MLP neurons of a small language model. Each row is named by its layer, matrix (up: input weights; down: output weights) and neuron, and shows model dimensions 224-351. Each number is 200 + 40 x the weight over its row's rms, rounded and kept within 0 to 999.
After each neuron's rows, "fires on" lists the tokens most often at its 100 highest values on Wikipedia text that the model never trained on. A number after a token or word is its count.

L11.up678,187,202,239,207,177,166,166,257,235,193,178,235,268,198,205,209,225,188,244,271,181,189,242,217,253,166,222,181,226,243,183,150,204,139,167,246,158,195,281,256,259,212,209,178,181,184,169,170,74,160,182,169,201,198,132,263,163,217,258,183,156,189,190,266,219,169,257,181,190,204,200,243,210,186,204,194,180,217,153,197,205,223,177,195,186,257,208,173,222,248,129,217,170,251,207,228,172,210,181,250,190,159,214,226,185,193,281,243,251,133,220,172,201,212,182,232,221,186,294,190,201,233,245,244,157,192,180,169
L11.down678,213,199,234,203,256,214,136,213,174,215,248,128,228,210,203,210,225,206,158,123,283,178,187,141,189,191,264,228,171,208,139,266,150,277,167,171,181,263,170,218,146,155,221,217,169,233,299,161,100,191,193,239,278,205,125,240,191,338,141,201,207,183,163,133,173,218,278,207,172,256,219,156,187,212,223,291,282,164,179,122,165,181,195,116,158,296,268,134,140,248,147,254,216,207,197,196,138,206,213,228,207,52,154,204,152,196,271,185,223,171,204,195,207,219,186,166,237,132,225,173,164,173,313,219,169,181,185,206
fires on: " J" 29, " Y" 22, "J" 11, " |" 6, "2" 5, " j" 4

L11.up542,193,196,179,133,223,149,152,251,315,273,163,167,250,188,127,210,173,189,264,219,179,189,201,166,236,194,281,211,177,207,194,186,225,188,220,186,233,255,267,214,222,217,211,193,238,144,180,202,208,260,209,242,239,168,172,239,189,209,193,183,157,196,225,241,178,198,203,179,150,254,230,237,153,136,228,247,219,93,235,249,219,159,178,184,199,245,231,248,150,232,191,265,237,174,165,188,272,187,211,214,184,241,158,225,195,270,209,227,201,149,204,155,193,182,231,228,204,214,192,180,204,233,179,145,228,207,253,234
L11.down542,182,207,190,167,139,191,230,197,158,107,149,151,196,274,200,213,212,216,196,199,235,170,268,221,206,147,220,195,235,224,223,209,222,202,248,141,165,183,234,208,114,235,155,257,193,257,221,244,142,178,120,187,222,238,153,194,162,187,211,186,165,212,175,212,213,211,207,112,223,244,281,159,262,199,185,226,165,190,231,244,234,125,178,150,112,191,200,177,178,194,303,223,118,210,213,247,182,166,135,179,258,254,218,124,249,259,253,156,203,142,199,183,133,235,185,115,240,216,198,182,203,256,182,151,143,237,204,193
fires on: " P" 38, " F" 27, " f" 9, " N" 6

L11.up1077,158,186,232,191,207,237,262,228,219,179,174,242,257,212,233,162,152,200,237,226,203,155,176,183,167,226,155,254,202,230,209,221,253,196,227,223,95,227,219,219,157,209,163,227,205,184,222,190,165,219,191,156,240,225,195,194,186,199,246,238,167,137,83,133,190,156,231,253,147,121,185,158,178,293,174,159,170,133,195,218,136,183,175,252,211,225,213,247,174,208,222,179,206,180,189,193,147,202,193,204,167,201,151,197,185,240,215,201,188,117,180,185,212,200,191,152,244,159,157,216,182,199,237,219,225,210,276,223
L11.down1077,157,287,227,320,241,165,145,225,194,165,212,178,159,129,127,203,138,262,203,222,192,198,203,253,208,257,226,202,227,232,167,185,164,171,215,226,179,247,243,194,248,206,192,187,224,243,213,183,235,168,272,214,285,191,257,152,180,206,175,183,254,182,213,212,241,219,254,194,159,176,181,178,150,146,234,154,173,132,223,176,219,110,189,186,233,219,63,221,250,271,138,209,202,200,198,186,156,261,202,212,182,94,195,223,182,178,206,273,262,189,208,241,155,186,180,205,227,220,171,297,155,289,224,225,220,187,183,222
fires on: " with" 17, " a" 13, " is" 9, " we" 7, " to" 5, " has" 5

L6.up900,181,162,178,205,209,277,198,183,158,214,231,176,173,197,154,206,185,264,205,256,213,251,238,223,197,202,225,268,217,240,179,176,181,182,225,264,217,209,196,132,215,188,145,138,145,167,152,231,227,179,165,146,258,238,136,234,175,215,226,152,266,169,205,312,239,229,134,247,251,130,255,204,191,186,253,185,199,175,182,237,226,225,225,210,125,172,219,247,181,192,208,158,195,162,144,214,206,194,199,217,138,221,281,226,230,211,224,160,103,207,260,193,238,270,222,163,156,102,263,160,229,204,194,285,173,234,193,238
L6.down900,156,142,223,238,191,200,257,231,238,156,239,191,252,299,234,154,239,225,258,237,209,235,153,250,253,204,275,303,202,209,229,256,145,177,185,195,186,160,222,168,269,222,208,220,207,174,137,291,296,187,142,173,137,237,253,161,170,168,154,138,157,184,189,199,194,179,186,227,227,129,182,236,199,141,253,186,120,200,197,245,162,177,194,195,255,145,239,194,138,201,232,155,215,207,175,200,198,180,190,148,184,167,203,224,187,162,179,203,168,234,136,182,194,180,243,183,173,202,160,181,232,181,206,161,186,235,323,210
fires on: "3" 45, " a" 22, "2" 8, "l" 8, "w" 4

L6.up1024,229,194,240,218,215,203,158,176,153,221,228,183,191,154,155,228,198,213,256,193,243,200,197,220,253,226,176,83,230,227,219,201,203,235,227,151,228,161,122,181,253,153,181,230,188,219,157,94,193,266,228,174,244,141,189,257,221,210,246,268,240,344,190,184,218,256,212,257,189,161,152,190,203,227,184,185,136,190,202,203,205,212,145,230,162,141,233,115,156,132,183,186,237,173,167,232,154,276,193,189,209,167,214,312,176,161,252,93,181,251,304,187,226,206,174,183,237,197,186,204,280,212,82,157,196,189,276,186
L6.down1024,159,241,151,192,227,229,187,179,243,234,251,171,208,217,200,198,200,240,116,178,132,174,115,195,230,262,162,266,251,181,234,262,156,240,189,232,192,154,164,267,153,206,210,235,240,183,187,216,171,333,204,190,182,137,240,198,202,169,237,160,181,167,142,132,180,253,197,158,182,201,180,235,232,148,166,149,238,253,163,256,156,230,170,197,162,278,225,126,229,134,234,128,191,290,221,261,185,200,272,217,180,186,152,253,183,170,248,205,166,259,268,262,115,199,198,189,234,204,245,291,185,248,208,150,174,202,178,148
fires on: " " 29, " album" 12, ":" 9, "." 4, " \"" 4

L11.up114,189,190,107,175,208,134,198,182,255,277,153,180,261,215,155,171,226,185,162,195,135,238,199,231,215,196,127,148,219,194,146,145,233,188,155,250,219,213,145,135,191,155,220,218,188,194,181,284,186,174,166,231,204,221,171,240,177,208,182,178,202,191,167,302,279,158,244,245,218,210,218,250,198,181,191,153,198,204,244,280,214,198,191,210,211,209,168,185,181,261,186,166,180,201,175,172,206,214,188,179,165,201,182,245,167,216,220,177,260,260,270,230,227,247,211,155,190,188,215,204,160,122,227,230,178,176,283,248
L11.down114,200,204,89,272,273,146,205,254,214,142,99,215,213,219,216,270,233,196,218,191,171,207,209,200,192,248,212,183,165,273,212,150,142,103,180,277,266,183,160,201,225,196,169,170,264,210,148,177,200,145,197,200,186,133,301,160,193,174,241,178,225,236,162,239,169,221,162,221,211,129,219,156,176,184,209,202,197,280,249,234,219,223,189,156,204,205,172,136,200,185,176,211,138,281,237,126,196,168,161,234,236,149,231,208,155,245,197,164,129,209,194,259,165,220,136,181,177,232,295,229,162,128,276,223,205,235,185,228
fires on: " a" 69, "au" 4, " " 4, "A" 4

L11.up1991,226,185,161,147,276,243,244,201,206,215,145,208,172,145,252,222,194,79,258,128,241,257,142,137,175,195,301,183,203,209,139,181,167,154,210,215,221,215,208,180,258,197,279,157,226,163,197,183,202,236,314,218,200,101,258,228,241,169,187,212,161,206,192,198,225,188,176,220,129,166,132,218,183,185,156,229,192,192,186,209,289,220,233,212,232,152,227,141,176,171,141,151,252,204,255,153,146,237,201,223,223,193,235,262,188,155,196,160,213,179,230,241,239,183,191,196,151,172,201,230,124,126,249,157,168,181,178,213
L11.down1991,180,207,250,150,192,198,243,183,184,170,131,224,184,158,185,225,184,223,243,181,204,273,220,131,164,152,105,234,247,228,165,260,129,207,204,214,166,307,166,229,189,195,184,201,173,214,195,218,218,145,256,205,244,128,203,244,211,279,246,259,195,233,174,226,138,244,199,122,285,189,202,227,195,188,227,258,226,286,215,136,296,210,257,156,146,160,243,236,253,196,108,236,210,275,205,238,240,226,224,61,188,226,220,247,180,209,221,135,188,235,201,142,196,172,230,227,216,171,186,236,146,147,239,242,230,270,134,199
fires on: " T" 20, " A" 20, " a" 10, "T" 7, " Val" 5

L6.up1971,213,159,199,192,129,266,197,203,175,231,233,161,223,193,175,193,220,300,190,183,232,178,150,220,186,169,210,204,185,151,201,119,193,240,129,181,174,143,190,164,229,117,217,197,199,269,208,195,320,247,228,221,201,221,268,226,200,214,161,204,176,233,246,108,150,139,209,267,197,238,181,247,246,164,172,173,155,198,222,218,201,202,198,282,168,120,201,130,185,237,194,198,229,210,199,223,159,244,248,297,284,218,140,236,219,166,235,130,164,212,150,94,186,215,129,186,224,250,227,184,205,192,164,187,214,230,170,176
L6.down1971,142,193,185,172,249,189,243,182,269,222,253,236,204,156,238,190,155,213,204,264,252,137,204,185,150,253,74,237,196,138,193,164,161,171,211,241,148,249,247,119,244,266,129,130,174,178,196,114,197,205,165,200,185,162,182,211,188,183,218,241,187,203,172,196,167,226,209,260,183,171,222,201,183,227,155,215,196,222,240,204,180,226,250,269,271,231,182,121,269,221,236,203,156,200,204,164,150,176,145,146,134,190,184,204,219,199,238,188,117,179,215,245,162,194,224,285,172,222,190,262,192,154,210,179,202,140,167,202
fires on: "1" 22, "0" 12, "ant" 8, " |" 8, "ie" 6, "ol" 6

L11.up1035,217,188,215,227,222,186,167,254,193,217,204,182,215,178,167,266,241,225,208,161,266,142,207,220,191,219,155,240,236,196,263,266,185,169,188,200,188,192,160,266,194,179,196,185,199,182,175,199,151,195,204,235,189,173,203,164,274,245,183,220,157,191,225,164,192,201,159,151,177,235,136,197,305,139,166,210,194,132,218,216,145,237,143,171,155,221,183,271,180,155,162,273,172,192,205,169,190,234,201,210,231,195,190,230,169,148,248,215,188,228,205,284,175,206,238,213,168,125,282,204,199,238,235,216,170,184,238,180
L11.down1035,149,239,179,135,160,229,254,212,184,185,224,238,271,136,238,251,212,176,145,208,159,206,221,271,213,151,193,222,170,205,282,231,235,242,206,212,159,182,157,185,180,235,134,203,248,178,259,205,215,241,269,159,120,188,183,241,254,217,222,245,186,220,220,173,209,177,181,202,155,229,143,203,217,238,185,214,212,224,149,178,129,184,170,216,189,217,202,224,179,187,204,254,226,135,166,134,124,144,185,237,177,224,137,192,140,233,149,166,183,211,193,199,218,218,135,238,148,85,163,127,140,225,283,175,211,195,201,179
fires on: " an" 35, "V" 11, "L" 8, "N" 7

L6.up868,160,198,205,294,221,263,150,119,123,252,182,191,208,241,246,200,167,316,176,248,237,207,177,181,204,249,250,186,121,159,194,274,252,197,191,178,276,205,174,167,163,202,199,175,152,134,222,182,179,201,228,263,172,199,227,179,225,255,172,218,203,185,170,224,235,189,194,207,182,241,206,192,200,190,211,205,187,203,237,236,234,233,154,250,161,176,178,223,135,180,221,209,235,217,183,207,287,116,162,180,204,200,236,256,189,237,227,151,232,234,167,220,219,159,149,218,199,177,167,179,233,151,171,227,133,112,189,146
L6.down868,218,239,223,238,195,187,204,239,158,176,243,225,268,218,184,204,210,192,235,168,181,243,239,206,119,141,171,161,144,188,223,236,272,174,200,290,219,153,199,192,178,220,246,230,164,251,134,82,289,223,268,170,149,232,143,153,214,211,184,178,193,143,193,207,250,172,279,149,160,170,133,169,169,185,148,149,167,169,264,129,203,200,234,263,145,207,187,290,175,246,235,203,214,201,166,207,226,195,231,177,219,185,182,237,236,207,199,214,175,244,250,231,227,258,215,219,167,147,141,167,163,247,106,257,208,227,206,217
fires on: " |" 67, "|" 5

L11.up274,223,294,209,184,229,233,164,166,146,158,286,189,173,155,159,204,197,179,241,180,184,216,290,261,201,210,233,169,199,196,164,185,155,263,182,283,255,150,266,175,198,200,231,139,175,213,172,200,161,191,189,169,204,261,171,221,237,222,174,197,164,219,237,211,191,229,255,144,191,179,250,196,116,223,170,200,244,180,212,208,164,201,169,242,208,223,239,256,204,192,150,159,219,214,191,277,162,269,185,278,228,162,163,278,193,196,200,136,171,247,169,218,253,265,140,233,178,215,215,263,242,200,150,192,191,219,233,178
L11.down274,238,201,215,187,243,143,218,114,298,219,165,190,181,89,257,198,229,132,219,203,165,162,184,243,133,179,205,177,220,169,183,261,77,157,181,231,186,232,207,190,225,223,189,211,179,194,215,256,179,181,214,243,177,225,167,185,169,249,161,170,225,228,189,225,170,253,166,156,202,206,201,296,226,191,129,185,234,231,197,189,143,235,200,233,168,219,195,177,235,168,213,169,192,210,305,133,228,214,202,203,103,207,261,177,191,237,197,154,263,161,208,221,156,288,187,189,219,135,215,187,132,251,149,181,209,246,158,220
fires on: " t" 14, " sh" 9, " be" 8, " Sh" 8, " ch" 6, " cl" 6

L6.up2047,171,167,180,295,194,197,169,130,172,164,158,201,241,242,232,199,216,226,197,229,171,203,190,258,130,171,219,240,226,186,271,123,210,226,212,210,204,187,186,178,241,199,215,192,232,186,223,167,309,205,199,250,308,240,275,260,162,235,256,211,203,218,263,227,180,224,179,271,228,147,248,242,201,166,214,271,183,237,210,235,206,140,218,121,195,171,193,191,222,217,166,169,171,191,160,189,180,170,275,180,184,189,266,220,220,223,246,182,138,186,198,203,235,211,211,224,215,197,228,166,285,185,157,184,211,228,187,254
L6.down2047,239,198,166,218,157,289,219,302,272,169,202,231,177,228,257,191,178,260,266,261,240,207,87,189,231,168,175,238,167,196,225,184,181,188,162,206,162,197,213,195,220,220,231,182,108,216,199,209,159,223,187,286,150,241,151,181,233,192,171,180,184,200,179,258,221,285,227,172,211,221,246,223,192,244,165,183,150,207,179,209,177,139,235,211,226,237,256,247,111,225,175,193,242,240,237,257,245,237,208,232,204,200,189,241,158,205,171,172,178,242,176,116,138,171,212,272,180,161,160,246,132,201,148,173,198,135,150,145
fires on: " his" 35, " His" 11, " her" 6, " a" 5, "2" 4

L6.up858,235,248,211,147,186,245,221,190,178,197,194,194,251,146,120,262,242,229,200,202,207,276,210,166,210,299,212,216,255,163,176,168,165,131,254,238,251,170,177,182,258,180,199,179,166,190,190,155,220,218,154,129,210,185,244,187,199,184,182,195,243,259,207,129,191,202,213,224,196,158,188,120,176,231,218,220,180,204,281,99,214,149,193,245,182,212,135,197,249,160,236,176,245,214,231,181,196,102,178,197,195,186,186,279,193,272,197,175,185,145,208,229,234,220,232,149,200,151,201,234,170,220,129,192,176,177,202,147
L6.down858,187,206,184,187,164,145,228,207,161,166,199,183,117,171,223,269,268,226,155,152,140,162,212,178,228,244,191,156,245,253,202,215,168,221,263,187,230,196,174,192,242,192,171,266,250,215,149,250,134,303,237,262,209,292,222,219,190,218,241,138,245,157,185,144,154,172,213,170,169,144,274,208,227,168,214,194,252,158,214,224,171,195,165,152,257,188,290,167,146,188,236,245,289,215,149,191,257,177,273,187,288,285,311,150,261,171,220,193,194,304,194,221,178,151,212,185,314,245,131,211,267,186,256,192,210,212,216,173
fires on: ".\n\n" 66, "." 22

L11.up293,166,169,197,183,209,255,197,173,185,228,164,142,119,213,238,161,241,286,182,234,213,142,146,224,188,260,194,187,233,163,281,216,293,203,122,233,239,216,106,260,187,156,224,154,237,197,184,200,246,210,208,120,217,187,271,190,252,195,182,213,215,188,230,228,247,220,257,222,201,223,172,149,212,185,211,195,124,229,200,266,138,150,262,226,213,199,201,178,207,126,212,271,270,158,234,268,200,222,211,187,203,223,246,204,172,240,178,212,214,196,207,128,214,234,104,193,178,203,271,209,226,181,211,281,212,198,108,216
L11.down293,172,228,188,223,145,179,210,158,107,214,190,197,229,179,235,180,165,233,234,210,156,186,181,202,158,207,229,227,249,122,231,191,138,152,239,146,174,211,183,171,204,150,244,169,254,234,179,254,210,242,269,188,240,126,237,141,251,204,190,238,219,221,218,217,143,229,189,185,231,238,221,188,237,222,193,188,185,161,229,245,259,180,368,193,193,245,185,183,163,134,169,277,208,139,191,199,270,240,259,252,208,203,202,208,227,161,275,196,229,212,269,235,338,198,204,210,222,150,183,183,155,148,154,229,319,182,185,200
fires on: " un" 19, " '" 13, " Un" 10, "_" 6, " (" 5, " |" 5

L11.up1628,252,188,217,197,173,194,195,199,241,161,206,234,171,222,290,183,228,153,210,189,216,222,331,218,166,278,224,302,132,265,191,182,156,209,175,127,187,170,140,225,216,162,246,156,216,183,179,184,194,210,219,171,136,186,231,187,244,259,181,199,215,215,207,260,244,215,244,162,150,150,192,213,192,223,187,249,197,205,206,245,236,205,226,204,200,116,242,241,215,193,239,190,170,163,180,222,232,159,165,174,201,141,268,166,190,196,203,235,212,238,287,209,242,150,245,171,228,234,275,160,207,202,182,236,189,284,163,199
L11.down1628,214,144,195,222,244,193,217,170,254,178,223,200,145,219,255,153,199,168,177,256,197,236,241,240,212,203,220,217,170,188,197,204,158,202,246,175,273,226,158,177,236,175,239,185,207,202,199,238,168,232,275,182,194,230,156,289,219,251,185,214,265,212,135,217,213,275,188,173,185,285,182,178,197,248,240,153,214,262,117,183,259,193,264,200,189,173,248,262,207,205,262,239,212,188,223,150,303,134,172,151,157,175,229,201,197,133,188,263,155,214,209,172,249,177,217,191,219,210,203,206,171,222,135,133,147,220,199,170
fires on: " |" 35, " by" 8, " –" 6, ":" 4, "|" 4

L11.up242,216,216,118,211,182,252,134,165,176,132,226,98,186,269,216,228,196,220,181,232,227,129,199,252,241,145,166,163,224,177,151,221,256,198,190,243,210,197,221,211,223,144,259,195,259,163,187,217,238,154,189,205,208,240,182,159,221,206,191,223,155,207,160,163,198,244,263,217,204,163,143,240,194,215,182,150,176,221,206,218,166,197,177,319,285,197,244,224,182,154,197,240,232,156,100,130,266,142,192,270,167,151,202,188,154,235,171,150,196,214,222,191,224,126,180,184,192,227,192,186,175,218,167,239,169,195,240,177
L11.down242,178,217,254,187,196,183,211,88,225,248,236,136,148,217,204,200,204,199,192,82,180,168,254,245,162,185,236,176,188,192,232,206,194,168,208,253,139,278,241,148,182,227,173,176,241,171,256,115,235,268,209,238,152,161,250,226,216,241,184,209,212,221,255,241,211,142,158,188,194,180,205,197,145,194,217,158,205,250,255,147,226,193,223,198,203,144,192,192,246,202,114,245,190,223,235,186,214,201,155,165,249,132,161,168,200,203,155,192,231,226,216,189,220,242,185,253,255,244,196,206,208,177,189,155,155,203,186,228
fires on: " is" 34, "ian" 9, " a" 6, " an" 4

L6.up414,190,187,100,239,247,196,205,116,163,222,211,168,268,184,199,212,212,186,158,201,190,246,198,124,199,223,273,81,219,191,142,222,187,173,258,245,280,225,187,202,162,219,127,284,157,122,238,222,251,220,210,220,213,252,212,204,171,183,184,196,141,237,252,175,184,243,172,202,225,254,192,214,218,219,255,97,192,193,198,183,204,134,205,230,153,150,184,192,194,124,154,168,271,157,213,196,160,159,185,216,200,182,174,275,188,231,157,310,265,248,271,186,126,225,200,156,312,209,169,211,175,214,243,268,257,174,218,262
L6.down414,233,209,300,182,124,267,181,162,153,169,214,150,116,178,160,293,177,170,106,168,213,199,168,257,203,221,199,189,270,176,252,176,100,175,282,173,156,230,239,193,212,278,202,207,173,256,135,201,217,220,262,193,109,166,220,187,191,204,211,191,138,171,205,217,121,144,181,152,171,211,229,129,108,160,239,253,206,197,183,212,214,152,251,215,268,186,209,166,212,164,187,271,254,221,214,224,232,269,229,282,226,194,210,145,264,173,235,120,147,222,209,228,168,211,163,245,194,189,194,257,196,180,222,148,173,182,154,165
fires on: " on" 12, " well" 11, " year" 10, ".\n\n" 7, ".\"" 6, " life" 4

L6.up930,153,184,159,196,163,192,123,288,187,246,222,232,267,223,209,207,229,184,161,200,187,246,126,218,211,278,200,173,202,173,212,248,129,191,246,218,224,202,197,218,243,182,131,173,201,141,194,236,205,157,206,145,221,180,199,203,180,234,208,185,99,234,253,158,177,230,231,180,214,202,236,179,190,194,193,173,202,162,225,167,208,165,205,228,110,139,164,223,242,159,222,206,245,202,286,172,181,266,227,197,198,222,256,184,199,213,182,174,78,174,254,223,196,251,197,178,175,139,176,201,174,175,210,165,169,251,251,113
L6.down930,213,295,221,244,162,203,206,160,208,201,220,221,255,201,218,223,177,217,286,222,195,199,151,201,256,264,208,154,220,206,197,225,145,154,218,121,191,200,237,121,194,201,191,232,221,189,156,261,156,188,185,146,159,238,182,189,159,197,269,214,200,143,227,154,238,188,167,183,207,204,272,142,206,170,193,100,181,174,121,193,214,162,176,210,211,186,171,234,192,175,234,276,215,160,193,259,233,222,250,179,245,179,189,208,184,209,165,219,135,165,174,208,241,152,120,164,234,176,230,238,179,174,241,248,261,240,157,220
fires on: ".\n\n" 58, "." 26, "\".\n\n" 4

L11.up1291,202,159,133,229,220,238,165,213,182,213,191,211,143,252,182,213,190,256,203,249,215,136,199,235,86,177,201,187,213,196,217,207,210,289,182,131,212,219,158,251,225,192,217,216,192,173,172,193,194,202,190,257,197,169,205,225,139,207,154,158,190,254,206,210,188,175,250,204,130,176,169,164,179,233,139,144,246,219,231,192,171,210,161,168,320,184,200,208,166,189,228,193,157,133,138,148,253,190,213,171,269,205,197,161,163,253,170,195,199,164,270,225,216,259,270,142,191,252,166,142,187,123,227,152,214,228,164,234
L11.down1291,187,231,156,223,198,260,253,193,195,169,193,163,202,220,193,247,249,205,269,215,187,162,164,214,229,197,132,186,257,218,240,274,193,167,267,222,146,206,148,237,185,164,241,202,154,170,224,172,201,198,173,231,103,227,161,286,196,209,259,282,211,250,250,133,262,270,163,216,214,179,260,176,211,237,249,163,213,195,135,140,137,257,196,144,231,146,124,210,175,178,231,208,248,220,105,145,234,178,218,195,247,221,179,203,167,107,200,282,232,198,211,227,227,131,198,172,232,126,210,230,162,176,203,185,164,143,163,227
fires on: " =\n\n" 13, " the" 13, " is" 9, " been" 7, " \"" 6, " are" 5

L6.up1746,209,177,201,236,173,182,201,152,105,226,129,262,258,239,244,263,192,183,162,145,250,200,158,221,170,234,210,250,190,123,262,157,155,261,149,218,273,256,154,263,213,260,149,185,238,169,184,162,195,114,153,222,224,251,96,229,204,201,165,277,191,195,108,169,203,213,209,165,268,301,196,183,202,227,213,214,192,181,205,121,222,138,213,144,188,237,210,193,248,130,246,167,146,207,233,144,261,165,215,230,254,206,271,241,173,228,129,186,201,225,188,253,182,214,240,193,195,134,232,184,220,183,215,258,171,178,170,252
L6.down1746,211,184,233,175,171,213,189,272,165,247,243,184,207,227,155,289,299,157,195,122,176,256,254,180,240,243,249,271,253,209,241,215,185,181,263,202,243,221,198,166,233,239,216,242,271,176,176,184,170,176,182,158,182,237,210,232,168,209,214,185,249,210,207,160,164,198,209,251,211,273,211,144,176,236,165,192,185,242,274,193,238,151,201,139,178,218,207,150,162,206,218,192,194,253,219,198,185,148,200,144,249,205,221,196,180,151,208,178,170,220,172,282,163,179,232,203,250,173,148,241,140,213,231,156,181,245,186,225
fires on: "." 46, ".\n\n" 41

L6.up466,173,163,120,192,244,165,220,197,243,253,161,242,184,224,129,222,171,153,160,171,153,231,202,179,263,212,167,212,174,226,149,229,271,135,154,112,189,204,180,214,98,202,162,193,212,177,212,172,233,180,211,222,142,241,168,239,149,243,175,205,232,207,172,247,178,242,167,164,219,279,188,190,284,259,214,172,208,242,236,173,236,223,197,159,182,174,174,142,165,153,196,236,184,97,234,200,187,195,166,150,174,151,93,207,233,246,138,213,179,205,246,250,205,220,164,176,179,213,276,238,229,204,261,168,161,195,221,168
L6.down466,206,133,231,220,179,233,157,188,230,134,213,226,222,210,172,221,193,206,165,122,231,266,140,207,202,207,173,171,179,195,228,244,162,219,228,222,215,227,176,183,222,206,163,233,280,208,244,185,169,174,285,226,204,272,173,164,213,191,192,191,245,217,201,224,186,227,270,240,158,293,237,193,203,204,212,173,160,234,151,165,205,228,210,249,319,192,194,111,177,224,207,225,214,183,139,210,274,193,258,192,198,241,259,219,159,196,265,199,186,179,186,226,266,174,204,271,147,233,219,203,200,255,258,133,257,273,212,200
fires on: " L" 31, " by" 16, " from" 13, "\n" 12, " |" 7

L6.up1457,179,164,160,158,142,198,217,214,257,121,147,255,152,228,159,212,137,211,131,148,186,212,201,209,170,216,260,240,195,276,188,218,200,208,173,210,165,173,249,214,175,193,196,188,213,199,177,216,208,234,194,100,162,135,189,154,250,215,288,224,248,238,135,219,169,202,155,157,222,258,144,218,180,196,207,189,204,158,175,177,157,144,239,198,174,237,185,205,197,202,207,219,247,162,241,216,254,201,208,149,150,168,159,214,233,276,209,179,252,217,240,219,234,226,205,180,234,192,133,211,173,192,265,220,155,250,238,243
L6.down1457,127,197,235,194,254,223,157,227,203,212,280,177,172,194,137,184,211,225,232,183,156,201,193,211,283,180,152,211,209,242,169,192,206,176,223,231,220,249,236,234,175,310,188,295,184,189,232,183,206,175,184,190,179,244,257,227,191,179,162,166,186,279,240,227,187,259,170,249,203,178,168,230,201,204,153,240,173,134,147,218,201,197,248,206,211,158,217,189,203,219,186,212,215,181,233,248,212,105,268,202,191,184,161,175,192,152,249,240,191,213,158,229,162,187,221,176,173,196,146,185,187,302,89,131,230,193,170,146
fires on: "," 41, " |\n" 13, " −" 6, " |" 6, " " 6, ")" 5

L6.up199,141,162,179,178,122,305,209,173,254,264,239,183,236,213,215,207,199,227,221,229,264,165,175,159,218,163,235,187,195,203,184,215,235,184,149,163,182,190,120,221,123,207,232,159,204,166,180,189,190,169,183,234,181,147,235,194,152,201,317,298,143,235,226,168,173,223,295,205,164,202,257,246,240,166,257,178,189,253,182,201,241,219,212,220,213,195,194,191,160,184,205,243,198,176,222,220,215,207,260,183,129,232,239,260,242,168,182,183,215,179,176,115,266,232,190,221,166,175,293,182,197,227,221,201,106,251,225,190
L6.down199,202,160,189,200,171,180,239,192,223,138,205,204,231,186,116,243,230,121,192,194,173,245,280,133,179,245,153,157,193,214,207,206,270,206,221,252,202,152,187,190,165,226,190,186,243,199,189,47,133,178,201,210,273,195,191,191,190,251,150,204,230,188,225,149,210,275,233,231,135,278,203,183,156,247,266,201,252,177,288,236,186,218,199,154,236,198,232,247,176,204,191,257,233,205,230,199,251,223,232,223,182,140,212,146,223,261,232,192,177,198,192,192,209,112,167,213,169,288,176,220,171,191,188,225,169,170,167,280
fires on: "1" 53, " first" 11, " |" 4

L11.up1341,254,247,114,177,199,128,154,270,207,261,206,193,215,167,227,186,178,172,161,252,169,222,205,190,213,206,171,199,187,234,224,217,188,232,220,255,141,205,188,226,168,170,279,168,193,152,153,178,215,153,168,223,228,216,270,216,233,263,208,128,136,221,174,222,199,171,251,182,166,197,163,297,208,198,161,189,164,198,256,194,194,238,247,177,240,228,163,300,169,278,212,123,212,209,188,202,198,159,171,205,213,198,153,259,167,230,231,150,224,262,175,228,233,190,206,200,153,152,184,221,236,187,169,200,130,224,150,197
L11.down1341,200,115,262,213,231,224,224,197,130,116,181,239,249,188,190,255,271,233,227,184,186,216,191,137,166,240,236,225,186,220,162,193,219,190,235,249,225,292,176,273,239,215,239,188,233,238,217,263,217,164,214,266,269,213,186,206,157,250,148,186,201,237,211,227,205,220,181,127,113,227,153,246,220,161,195,200,189,191,217,121,181,238,220,208,239,245,188,181,232,157,206,232,260,112,186,200,353,176,228,166,198,201,195,239,153,205,208,177,146,180,201,151,221,181,226,175,229,219,196,190,162,178,163,285,229,202,182,212
fires on: " a" 18, " A" 15, " m" 14, "," 11, "A" 6

L6.up181,197,124,214,156,189,229,233,230,211,157,214,248,217,188,251,229,260,105,237,196,193,180,257,181,161,201,206,198,151,237,177,220,192,188,230,184,226,160,201,102,194,230,138,195,184,211,239,180,201,204,221,177,173,170,182,295,180,189,209,41,208,218,155,143,233,259,234,240,208,179,207,210,248,255,247,178,168,199,207,218,167,151,228,255,183,177,182,197,137,259,197,215,170,151,207,130,65,220,175,169,177,223,237,326,210,187,180,224,227,256,272,245,187,190,151,182,263,211,217,211,237,170,229,189,191,145,192,207
L6.down181,168,248,236,161,200,243,246,262,179,193,144,186,178,192,147,235,168,120,201,143,139,188,175,202,216,131,198,228,219,163,176,168,150,174,280,243,219,167,160,201,196,270,205,237,232,215,178,227,123,225,171,176,228,189,236,229,176,242,191,217,186,216,249,172,161,234,201,125,218,156,253,194,268,132,178,190,162,191,208,247,166,154,202,178,178,190,195,164,195,158,194,206,190,219,226,179,235,124,200,130,168,121,234,200,223,163,187,253,168,166,277,147,208,137,228,194,230,225,183,147,160,311,163,88,179,150,209,245
fires on: " |" 29, ":" 18, "." 17, "E" 10, " " 5, "1" 4